MLP neurons of a small language model. Each row is named by its layer, matrix (gate and up: input weights) and neuron, and shows model dimensions 128-255. Each number is 128 + 24 x the weight over its row's rms, rounded and kept within 0 to 255. Numbers have three digits each. A neuron's up and down rows have the sign that makes its largest values positive.
A block is one neuron, or neurons of one layer that tend to fire together. After each block is what it responds to, as a language model described it from the Wikipedia text at the highest values.

L11.gate999:152115178120124105116125111141090117125115128138106117148156128159063156136148144127123137119150147165173126157109129129103161080075144169105143152142137129100117118129096131159170093126124090141114140102163129093075109170116127121107141156107135141123117057144102107140146120126082160122126166104056094123108080081158097138137108135159128133127098094130137113107111134090143115117132
L11.up999:098137141129158150115104169183142146130144144125131133117174149106119131127159091131161119136133104116130113119108139083135152127116129131088118097103147146160120128088062128174121123192126133089151153123153119079151191139129157119123161148095138136144115131142125110101154152138148105156135137145135113099133126133145103149145152130147146141153100108103134125122140101128116119104114
L11.gate1270:132125149114109121145098124113141117150132134146112158143158123124119159127120164152211135174118115162155104125138109135151157119137058097107116128120184155154126158155134144192116101111118136131121127136140140166134131155107179133177100109151112163169130129137136120104149088145147139139152141130108113121165099096153100143088100137154145102100092111138166134085128122139167120149158
L11.up1270:189123105135166158137121123121146118115100136115095127150142127126145140148137119131121158167104130143170105113175134105132117111107124118122138155100130090141148178125129105133148132136151144144118147148145102125164154152098094126113130127151111175132116094124133115105165121120084136101123080083140144112125114144079103095131104142138127092114096111150109138141108152134114094103147
L11.gate1289:114101110068138114137128168106132146117125131124100129134096125165149152108150140135127105130121128139128146183147120138111115119135117137152112130101115100146153112138100143144150081118178083160075136186117139106165139142106117128103151125104121138102128090130100132121100107072174140132145161165109084146119100094132098127171143133093145162087127099169089121110132102111078149176144
L11.up1289:075124156083164168157116105135142114134132131169111101118140189120128125138100109102066095157139106155159143118122157116147119137109112106079129095086133159110135168147162134128098146157107118120138131140099157109139168133145078124140095092120136130121142122151156128142157127149105185132161119160115107129133087154122124118174144134098119087155134114136163133147108097131147151131118
L11.gate1299:134147169070154143131147147095135118073132130105125112149104139121116125114108166182094088118127082125129067117101119102130166108095149146145125107107144119108092092173152119147135144148141122104111178117128145118113106163105159133109161122113146160156114147122100152142124088142120134127112146158118145142142121178163072173150132165123138155142121109125124120148092158141152134115115
L11.up1299:116095091128158085121121113116094089159138136180106138157131113115093177130109084096138132122155133123109114123167129128136128123142139108123103132117114147138158127138131111141162093153180142135117143171136082138167146111128118124110103137110121149138118135129128146147113104140131144101166112079108104136122155118131135170116139143161175152105120122131122114111087095130164143116136
Description: Mid-word subword pieces

L7.gate323:106092141089174142122142069122175093110117074179092129185134128123137103120133129160150093093138133104092137135108141102153124079114118121136106145156142110152146173151128127133120129131121133137118121143155168158119118100122123091142116092129126124135126125135103143138142107166170152171087108099102107156216144135121126167148111164130135111128122128116108096117146116089126103093127
L7.up323:080133113098161115085152081116134073130121115137117141121140143113096127107125129159089169133144152114139141072183162087102112100143126098126109101105093108124126149106147111110164180140106152124146100099178157138113117134085135108117084128132143094157133158082125144150142174096115116161096148166094116146147087102117115088129113122127122123116098152156142175121136112109166097114144
L7.gate375:095134146149120124137135102151109092145101149143118115115100109120112123099115160118152094139101112142133150136160186118108110137080108097116112130143137115157119135137103161169094073120111137142171109170119130140161114120133142155149102145125135102118164112144112137133155099178136125139142128089127106094159116108138110154115094106154150120172122140140101118115131162121137108124159
L7.up375:103140110114150153096153123140190126122092141138116122101107134111094172091116127131128101178070118136158167142155113101146094136137114103147135151146110127130097100138149119145150144111107137181154138105118138121143138111127115137096101131124090123131098173123085146115140102136122124111122121174164134101133149168098154130083145148110131113151124120153116157124098140168133137128143
L7.gate429:148105055120099136140155122146085108116129130130063127071131106138116112122125138114174103130107103149091144139131114078130127101124112129156132126101123137127124144074153136100122109127107155184133101168152145140155116144142159133117172107102135100155105130109102110126125155145152139142126164164113116154114148150127115132131153129142125099122133123128118117158128138140138133100166
L7.up429:101119109128108111129123136117146128110124132108101126145175125109137114079106153157142114177137091087148124138160105174120098149172094144110139100107137159143089102154174108193117096156096108129128152174134113151136148088147101119133106120135090148112146180120138103060157138082124135105093156123139128140131094147130153093140108100114166133098110141169159172161144107146148141135138
L7.gate509:138148144135107117093131108132109137173169119173130160085142134143127146158087149143146113118107077142130112113190147092096110135140076097072122158135110151174145100103149142147146108146129107120121126134156115108111127111135115134162145120092130074141163132144135096130106136144147124093099137164120148120131106151128123093096100113126117119113136134072107146123127115092123157131216
L7.up509:114160117097171115085140148132099118142125112153117143131138116129099134152118127122133149118086137165120128141148183130106089122168127121132144125111132093136114089098117117136087137080128120153171151104101120146152162103094134112101095144124124065115116117115130126139132133173117157130081114118101101125154139144099125113134116115114176151123151123113140134101111077162140150136090
L7.gate722:163150166147201114107170153152158131130115112095132107097165099141089115134107175146119144077141128113107111119165106146125162115086141132164138110126123157112149130105111107128150119066107072129144138127157103139126138126115126171096138120122175115134119149135155110153097083132147139156100116130103142114121165152114079127134137146140119127147119098143138181172150153118169110096110
L7.up722:096116113130124100115098153128177159132106122134122112074111098170182140091121183123144120093104087125132196118114162101144101161120132163100144095100112147141090108143163136122103095113128146146115138133105123120165131138124113163091139142133143123132137129120134126113135126123118091153147142151133083131140072175104106118089118134139143153125116096111105135068133108129107126095125
L7.gate739:141130140121157154097109126115152128147141060136123173102134154147125149133168115096132149080095140115129153120114115107118151114097133090083108093097141149149074136149159156133117138085109124129159122167125138156156171166127153158126125104100127102133139126110160112147114116144106130141121134122104127100118160138128120145093131120115094139133136103168146101155148122118148100124161
L7.up739:104190125120109161158121123131137120116131176122150175129148122151167174123140117109158143086118152123117120101077124153121128108110141127118111144127079127099144104111102134100149138104094132134148105137113131175129152128137122202148133118172147092101131134116171118156124141104161120174064105180139096129130163118113138108140140151125101103136112109149095122133112121105163122125136
L7.gate898:082144112113106113103104080143111076108123123113124114178160146181116132132119128129163133084147120100084113138126103070086060161151140124153129149102116118161088153119139118127143134099147101145087112137151151110139141119146121152165134143129119069111113159143139139102156131090119096113110131121145123172116142087126151166115127148134124134130150089118127111121107139171163120128160
L7.up898:122141088103165154124134150132119161126121120123134153124150140109125130121141118112119122111127176145094168138092154121150101106162149121124155117102103102078118116142115108135158135126127097136127077140132091097109124150118167134100179149107147114105098143111130142161134146121147149150106172109101143126150119123107127146110138183146108118061172110098114128106163105100123131131067
L7.gate972:133106138115152156116098098137132117115138101100064142085134127144126062125128155142145116079120157177086120139156144059113125100114117110151132150137118109142132133132119127162132074136137107087122201105147122101118144138136125172144150141135111131106127115175117096093130141138145170141128134104112180155165164131168099159143124134110108125112104114165131115134129174137151153147182
L7.up972:087143108181121142090143114119119085111110138111160106095130137143158121140091140129087133141110136146134164108116173119158088124132129139150094099117104187147146116131138112123134154148131143082093139094119090094131166114094085144101150130184127105106131112119164135144147138112143122136126163140121131130103173110115157110131121129124142140130130126148122136082117137119136145129089
Description: Time and count modifiers

L11.gate173:116155130123139118151150141124123144127144089119116083121117139158130159117106117156150113100133140144072110137104134112105105144087111127130113128102104133125143139115171110168120114132143134157114125119172144144098124099168154091138086139093168111125144130118141062157123131135122141140133123129129155093134125195089129134150183133117144157122169117133116133127142084101168100114115
L11.up173:173157145142137147126107151122127139104137130142108072158140183116134095153181112186138106113152157124113130096143127132128152089103127149092100122164125154117115092162129139124134135145119142112113147138129171135147142138134147112151130137124149124087135107101123144120154129171117163094178086151106139145142122134173067129080124148106128124094131115130139102102061111158150108112103
L11.gate629:100137147156144105089136112134121136153173127115140153122144149166137103098139167129124130080107153181120110151098090069115097100121129102119130154075133119127127129126083164080114097100142108135117107092135124145129111168123107136139114112150070103116094122126097137128168110159094115158148122148133086160096140136178130140116111108140147149137107113156111155096134099115148139165123
L11.up629:106122159121113140148111145158183154115141139152134131211097120147128095133121101123136127159106100091128140134133096152144146133136120090143126161080128139100142119140117146106076139183142143139126128124140169102105133115193157124160180190139140137135139102151105068114134118121123142119117102148134098114122123131131139147106172113125123134106152115117075080101093177139143119162130
L11.gate1078:136141160164137148102137137133131144118138142118115139170161086144136156115129176153136155110150153132136085138085124109106118085137148149131145123113142102138102111117110170126097129140145166116124120103161132114130114160111118131179128082107112163115077094129103099141138113140124140150107122164119140141161124116151119118125129126104083106134120127119125116085124141095135152160121
L11.up1078:123108143140125105120148144143121134123143133087151087111145178148154116096133089164137157117123127106174170148114115120141147173091138145119120098134145164121095123130145138173145114152088113133101145083103171129128131099140153147148115134142165134160174111080178110127130148149139158099136126130084153141156097158161141137118095116102112147115151109109102159088067097091136129118134
L11.gate1262:098091139108150129106153116126124146119143140144133119132166084189108126111123209145117156062112118122114142099142130078134119119122119174142135151156099179097128124128101164116134144116125153093114127129121169123147101139138119125140128143087105124147105146107139133120155156124168141134166132150134104152089134103103094107197097117128102124153144101103157125115139110124141127140151
L11.up1262:092122130154138121135142126177110097109146121151138081127135159118158167094085142090158091123158134136117118151137134118150164131080176145125093160125118138111089136124131111135136123156151109141118126115119147121139120109139103126106109134117117155115108138085106084160148199140172120129122148140146194120142092092120097161108147118135082106170166111080126125133129177143129122118165
Description: Digits inside numbers

L7.gate84:105133111126140148116127158112117130135160130190118162117149172146125100136132153139141117125178155135109094112144134155123129121132131140130170085142134148104126110134126073096143161103131119087154162097150150137117072122125128134178131166140140173116097155104148129121089118124109104177146147143142131148132152111081130156145170120125102121099130136171098107117122137162140109107144
L7.up84:107153093138139140144157126138107089119140137091105157167065172114117074145114157136148181132128133143143119158130137141144144135115124102106096154139156149150158136105116148101145134139154141113117190082095086167110134077126173159124127130145134144119099139155132134117098096164097134150125119109138142071122150135098130144127151115078084087150122121129116151087162148133168118114092
L7.gate110:132110157135134146134091086166126169118109137110108121089123109094116113111141199156154087089113143131105113123147104156116103120101163110146132180140133135106105132102099122175128089056146091108130146115131140126090130110141152113157124130113132140102115165126078128129145149139131128121150158137099144115174117138153090125097130130128148112136124100080150144134146118117134085130172
L7.up110:143165108098156106104097146153125145104203156149093106166095114139126131116152169112129162197135181136156125118120128119122112114093086151120157128095105141122101133166118154129109140156142128140150123101133104109098133153124160125123162103131147127151115136109076136107166158142121181142121169154096164109124123101137135154126185077125116115118084125112159127141095105140136148155140
L7.gate422:133155171149170099152128100149120119099118118171083144121107116206141088123133112165176102112131160132120108104151141087109173121156126161117122149113127080154156120179102120125180114151105112121148140119149112133146127140141154164162122110124083080129149126132103120083130120093114107093092122152113125154123130142110095144156089125141078150135088097136111133159118142129158131109157
L7.up422:101123140153114105163093106144109120090143128156174090112114140174148110132139105140156115176143118119152132138137155157100124101146167163178073093119118143154169127156118118093150156134094160145114092148129108136148155133113129135094132087155132126148178148113126129126134172132159100131102131152125117126135141135110137121156168093111159129136056120103092139138125121101133106102127
L7.gate631:119184119118136136146140156168182146103153101119082102164120156144101124151139166130150133130152119085113090126131139113116123133112132105176111122103136126153189124106133139119116069156154126102147163121138153138148118153132143120147168111119135100151119151143071112136107132131152152137133096127107093163175138139134074194126145110165130159125124078116124089078169128116134153117143
L7.up631:083139181122114160148148160153106117141160112134110106128115112071064137097154100091115081113127101106116138166144130136135152126096129117142135165133127159109090127120125095086136162119086111104128123131141158131117097112138117105143130144148152132139137104128114125117157119101109127138133135127119127139099137103169132129100136146159115180168102136145113107104117100122120139108152
L7.gate667:140148102081110135145121171108144131118134138105078132135137109142128169109136138136166175110115133149091136096150133175185126159144194121156127106076143121148066119126094135157159075125161146133111139082150134146144122158092169195140120145114143103113138160152138083137144091117121148088138142084103127130138106152124082119115156124097131125126150125147101094108141138100119097090111
L7.up667:114132149187172108149161117110137127106171141123123127147136139138122116152184094152153162128135097118112092146109114105145172141126164133131120122110126139101092096159129155149084100116148114130155161123147136113070151115120101097096110125119121093115124161141133081115161096117115109133187087141108152125142170143099150111150134141159139150146143122086129118073112148131101101109137
L7.gate713:144139133117146144096123146128069142119162097108131131187151130113145118136146145126131113128171160103111151136085141149129159103177184187162105131108153130086160129138132117141113099135163123138152157096118148118099118156107142119140117096167108114095073128129117099113124089139113133116113115116131140154104112107122110136191124172151133133109138086151088145088062104107139142151144
L7.up713:099119132133092153168107111122104124110122134121130147169138142127090153115129167170123152103124142137083147102113151118105128091125141111121119147157096155122128196159099112118147122117126101100109186112149132120093113124130080135139176143131161109149121203105076129114145146115127159124133136114171100103090126114120140146137173144113091111127065109134101119109175101151155130089152
L7.gate763:150175105117156141129105139100103112100101125124138158123144109075099137133122118152116119172178093140085110130143129102129135097134148146113135131083156081116132120134107194092147114089164121119083143098126104134159156118186138132153115147170137093084156129123088077129115137105109138140121104132144132140116142147124102093162143129103087135118122072146131129106150096159181137169162
L7.up763:193117123132178103142133115145106150101091121158133128094140152162102112119169085100147105149133062122087116167100148133080146113095151098139081109094122119165146177113119141114102128094151155149098080089133087108104132121146118145097172136152098112117126120142119119166146129106134142131124101134138112115119109146139129160176146126194146110111092140119085110151113118086133145094155
L7.gate1161:167146154160140139154143092128147172128131099097111136154138121131106116118142106148146160150149133103112122160121135128141096129097129129132134167175085136092171138120147125126102133119146109108101138135098158113100097134165128175111154100131104101120119158144136154121112099129145141100129163183137124132135180156148157146162164157146101129157139081123153107111135156152103099069159
L7.up1161:154116128116134113184142109098119136169149094108143080114137136133156119177105153128105091120141121128128128086109137139098097116145086147122104117107157124149143127129087127121142115137158126111141128157103160107135148120105113111125095164115163148190116131107118111119141087132123161109106107102108140106139121116131151128114102138142095135132161122149115127122142168144124127099075
Description: Second piece after b

L8.gate384:112099096135144137121101115102117112089090118107108166114106135127124091142122105122154139110123156104095109120105114170128119118142130172093188109148118125116141161109120113136122143153120141148130179116135156153095103135126149182116135118145159152141157106162138118076121117115153131112134131122130133065123144109125143171107117141113121128114103145079122098137128132152099125128116
L8.up384:132132174136116154174107163155148123123139136118132080125181130102156110152163127183134156138118136092159135138142133124132151166087097130147137092169110095100192119122107099143149129133149074132124129144088112130096105114134108150098121124098186090130128064146093124139108133159122133121140127091126156128119137131126144148139079128116112151108141143145178119130087132153116134101119
L8.gate870:113147099136145139136105123140103176143113090147110136109158134181136136127166116124150133098136108167127115092141110143142153095118148119127116152114120100130100175107115172144101111102099098119157160108110145118110124097123158138144146134096127143120135138136114153134121118132132164062109117118134158128126141117117112143154106151130118099120131075121146110149088121131146170126105
L8.up870:122150108135099131124127156118104169109120176150130110141147122132138049158132117133125136118125175142133108144153141088135086123137127143108158122104154138119120147103093152138100134167132136104102132107143120136136133132095132184192116103164143109086123160127113127149136117150131142116171110115127110122147121082132128113117113158139157083106117136127133140119123151165143131113100
Description: Second subword piece

L8.gate288:093153086146192184114146104133146088106082152122088118141137123154156088134091175136153145102160128146106144098157092151132113121113107121130111158133118131115110126175116176086107113111154125133095156133131150145128106140133122138127128126115129161140136138103100122158155109105129147129106119131143124119094117162162121132122112086150134152114127112143148135131101149107175121145106
L8.up288:135142137128122091127114112118107136099143204134151157136088111163122150160115152147158123126119171125171131103159121093131102128175149135100145143116151099169153095110171161099148137106131126119101133071136159142147150135135147127090153122113083136121158157149159094096172154133099095134129136144141161162115154128102113112168127116135128132129145106098142120096091143139133071136171
L8.gate1270:093153152102154131112113125115155153154102150119121111130129145147119085110111186134120140096115114133137148100130096146149113083089155096130143104136095129164122137107159128082114124146127119144144144140170136187123132113155148147105152100127127133087178170141146117118123173160067103158118145125176143120122134118143121110147146127075097144162148108075145167147128098134143129135137
L8.up1270:123152127183164141135117136135134088135160125124150143141173162156113150128085140161190113161143138156115100110178093150147120098132123113121112124115102161104155156119143142125133080142118116081109123111128145143145142109131118143145113108123184130163122173152114159099109070148148128119119095194134113140098170142139120093119104151168127123116118154143105111146119111112113118181108
Description: Digits after decimal point

L7.gate64:182148128142143144109103140142133158200136132157102150143152111164154077133163088093107134147156130101112096127136153134193146164168171100169133146149099149144124106172139135119144074091140172167152125103117139111135128099129127105116125127165199142123118141097151125093146122115120148117114126143140123138104147119135092175110129107073141129137111113130144123142128126095159140154099
L7.up64:147092138111120166143142202161143126100127155093144109116102139146134171139120136140104148102141116105135121147105099138130129110108156123144148159092150117135125108082098184046101107142111187123113122095128094138104126147091160128153124132143162168114094101145175140142155084158168132109057129103125102164128176125103153151172122130119124118104116137153141085109149161150137101128093
L7.gate143:105116122125150143107160137162138166119127159110092123119110131164119101128148150141158150125081127147086120137147112128135127152108111145176124126086135169120137126137098127106100130128142106116150112084132151151107126120138186154140151136116086157135188117153089123127143091121131132156132150141113107149174136145103115136123134141125114148162138110144109148102163141127143156106125
L7.up143:106144108156161116172151163130135093130125102095140089123079119162103174099151160135108116130134169142157120114153118069110116109113144132097136110173089114114112104137103133076119155138129146151114096111133142131123089093098144128107149143143172108129138125131114139154129143104143088114135130114105164110142179117168152151111107134098092125087151132181126090112122120119163146126105
L7.gate190:109133137118169115101186140132104112138136129160091131136111168137095116154139117115163147076125112122117110116152105120153106145114140139145162165161152102117139106150158138081123114118124172124107109161113204157105113098115171095178161151123117122125148094090106073152139108141160164114146158153132166112142126129140093120123127101134090104135107113121105118119157143135129108125132
L7.up190:154094113132101164121159148162147152165193151123132134134135131126092171151104128154129179134133113085145155089140114131118132128088094118126143177107159148166133107150157155147134139134128165171152123137164160107117106111149153130155141109110100129097131123107163120104143149142146144145083135184126130157120069130159118136141137170162141145148143149149143150136091098088161187152136
L7.gate326:191138137129142149111092096150147129101099120140149165120151075160154137166110123112132105122144162120098153132090103131135137173109102125123086128080165073144142103097202138106114089108137110117134139128129128141142090175087160175174131123115093121168122151118115148082119121125171150103141098160101111150120109125146119104160153088147136115126147105137141096161124113126150140121134
L7.up326:103100101132158113146091162096143140149131151141131162103132104118126145102113141128132086135129151137115167092143160124158097124145153092149130133173117112148137141113158075090133126146107138137101141116073126115138103108143189141140141142114161130135149109116145175106141123141157142124142107121096144179112121099116157137139155126112116140112134091119122118131091117124188161178110
L7.gate409:146099137124131115154126115147113132108163096119099147133174158113150147116083138143177140169125116137135114132082092124102128135129190106092142131112122102165087120143122075146135133095154136159120158129108118118146180126122137095156117126107140099125152138175135122131164120122093176164136148107121100135117132135150126181156168098129110156146127105162161106119159157108150159073132
L7.up409:097139083122090142168139145192132112147135121074098161115135101137074129123102126119135114113133104155101185088142125134104112139086126133165079144121119133120097102155101150129125140148158140130110149133105159120145121139086126134109182108144132193161146145142123078091138124119154128117139155174137109144117129152141118138171156154110121108171104145093137152153132107189123106112123
L7.gate458:165126078139140138116091136117132134135155166125118107123122136136124107103100140133136096122141095123125152194164104123153164140138121124197114126157132138091184134134117116108084131128155152099114141127147127100143131114116167176123161133126131103149145115113145099111118083163146090139143131117125145185120088124121115146161078155198129099082134128134161098131126137089126110089138
L7.up458:142073119061102123155133090119115139137144136123121124127155152113089102111095064094134090111119090128128091148154130144116111124132113158132127146137124120154126166106142125115114143104139152123110133095141125160138159065152150150144114161115149139093116113111117108168142129100152114179106078131159142160124112158137094130100142107136136105100162101097116097131118140153134122153112
L7.gate675:120134149084147113110153064123157070131167095100111127117138150103138126137120113080168086118137155117116131138140109108153151121143124113172134165119156109123170120157120133103105140111103150148158158123168140127139145154138124140129123132111122167140143118171109141119098129110130128108104153183121150143118102100126104158153144099100126089129157114124100074102115147081175115115136
L7.up675:097089119172126146096172083097154101113112130090200137141149144061140156133094106086132092130137140132128150123096118145130080135150148120131127103141101127126174127158102117125097135080128139150125104124145129094136126102091135141128145129125172131133114140113137131159082122150149107132095152193111082140126123122116157104147103112121145149128146152133114088064151113086152089169141
L7.gate907:173145128141129122131155141118127124116167085149141168098106136124106157119134163107193135120149111073116155088127148146143129135176144108167138149099091100147154111168133136150135132120132165147099132143140137165169100101180125148141149174129152121094128127114147109121125112140143136119128125168120155161163117096108117107097142109124061119162127113125089167128146162164146125148116
L7.up907:092108108087185157121124148115130165140107104154138143112116147151121155163092137140145232084069145109103136125139144130162139127155129139168142143126147132124152138098151132121141140059138146105079126128119106166109129118137088149114155135121105125073134131148117136063167111124133121107149116158112135164083147154111175146104125140119116072142139124102151114101139087133122128163126
Description: Final digits of numbers

L8.gate539:109120124096125109126138101119162193142073145112114146129097103152144103158155138089145148117149139104109106109127130087115124151125162114132190119147170108127084139126132130146117122128128109178118127145135139182126095141142128077176115129148140086161132121112137125155107096125126128131128142131157136126150119155149120138105168125131123112112164122083137152107131159122133128149126
L8.up539:155102116154123157118068161127131107080137129091146109134149132162077099138103154146108134136129158179137078133146103121146095113128086070127098143116094135107166128108137119130121143137126136119108132155096136154133150134105147132095111119110143128154137142145113161154120113178151139146127116156153110115183149106151117131125162189125179134145146106130117164098129105111134140090089
L8.gate925:151133120112131099119166147166138105102135138120076168127160123131159126111091119179116139073135138124077129164100127081162090119105108149105106141141084104134119131152110098107105112137115104138150145132130156156103125140132098144129160131126108133133123080106151146116091147129117150118159131135131099161158143151119115100145148109117166102104108087085127106102167121164150158148164
L8.up925:169177136196136131132087136081148114137112139134169104122137134105134105106123126103106110140129130171136156156119142157094069097111071118165136107166162135090159137139132130140148118157130113097116141133089159129158141134129123131172122120138170107129137101125107093115165130089128090176146158144105106118090097116082120154123119120170153095157114127088144162130135131125135120097089
Description: Size/amount adjective completions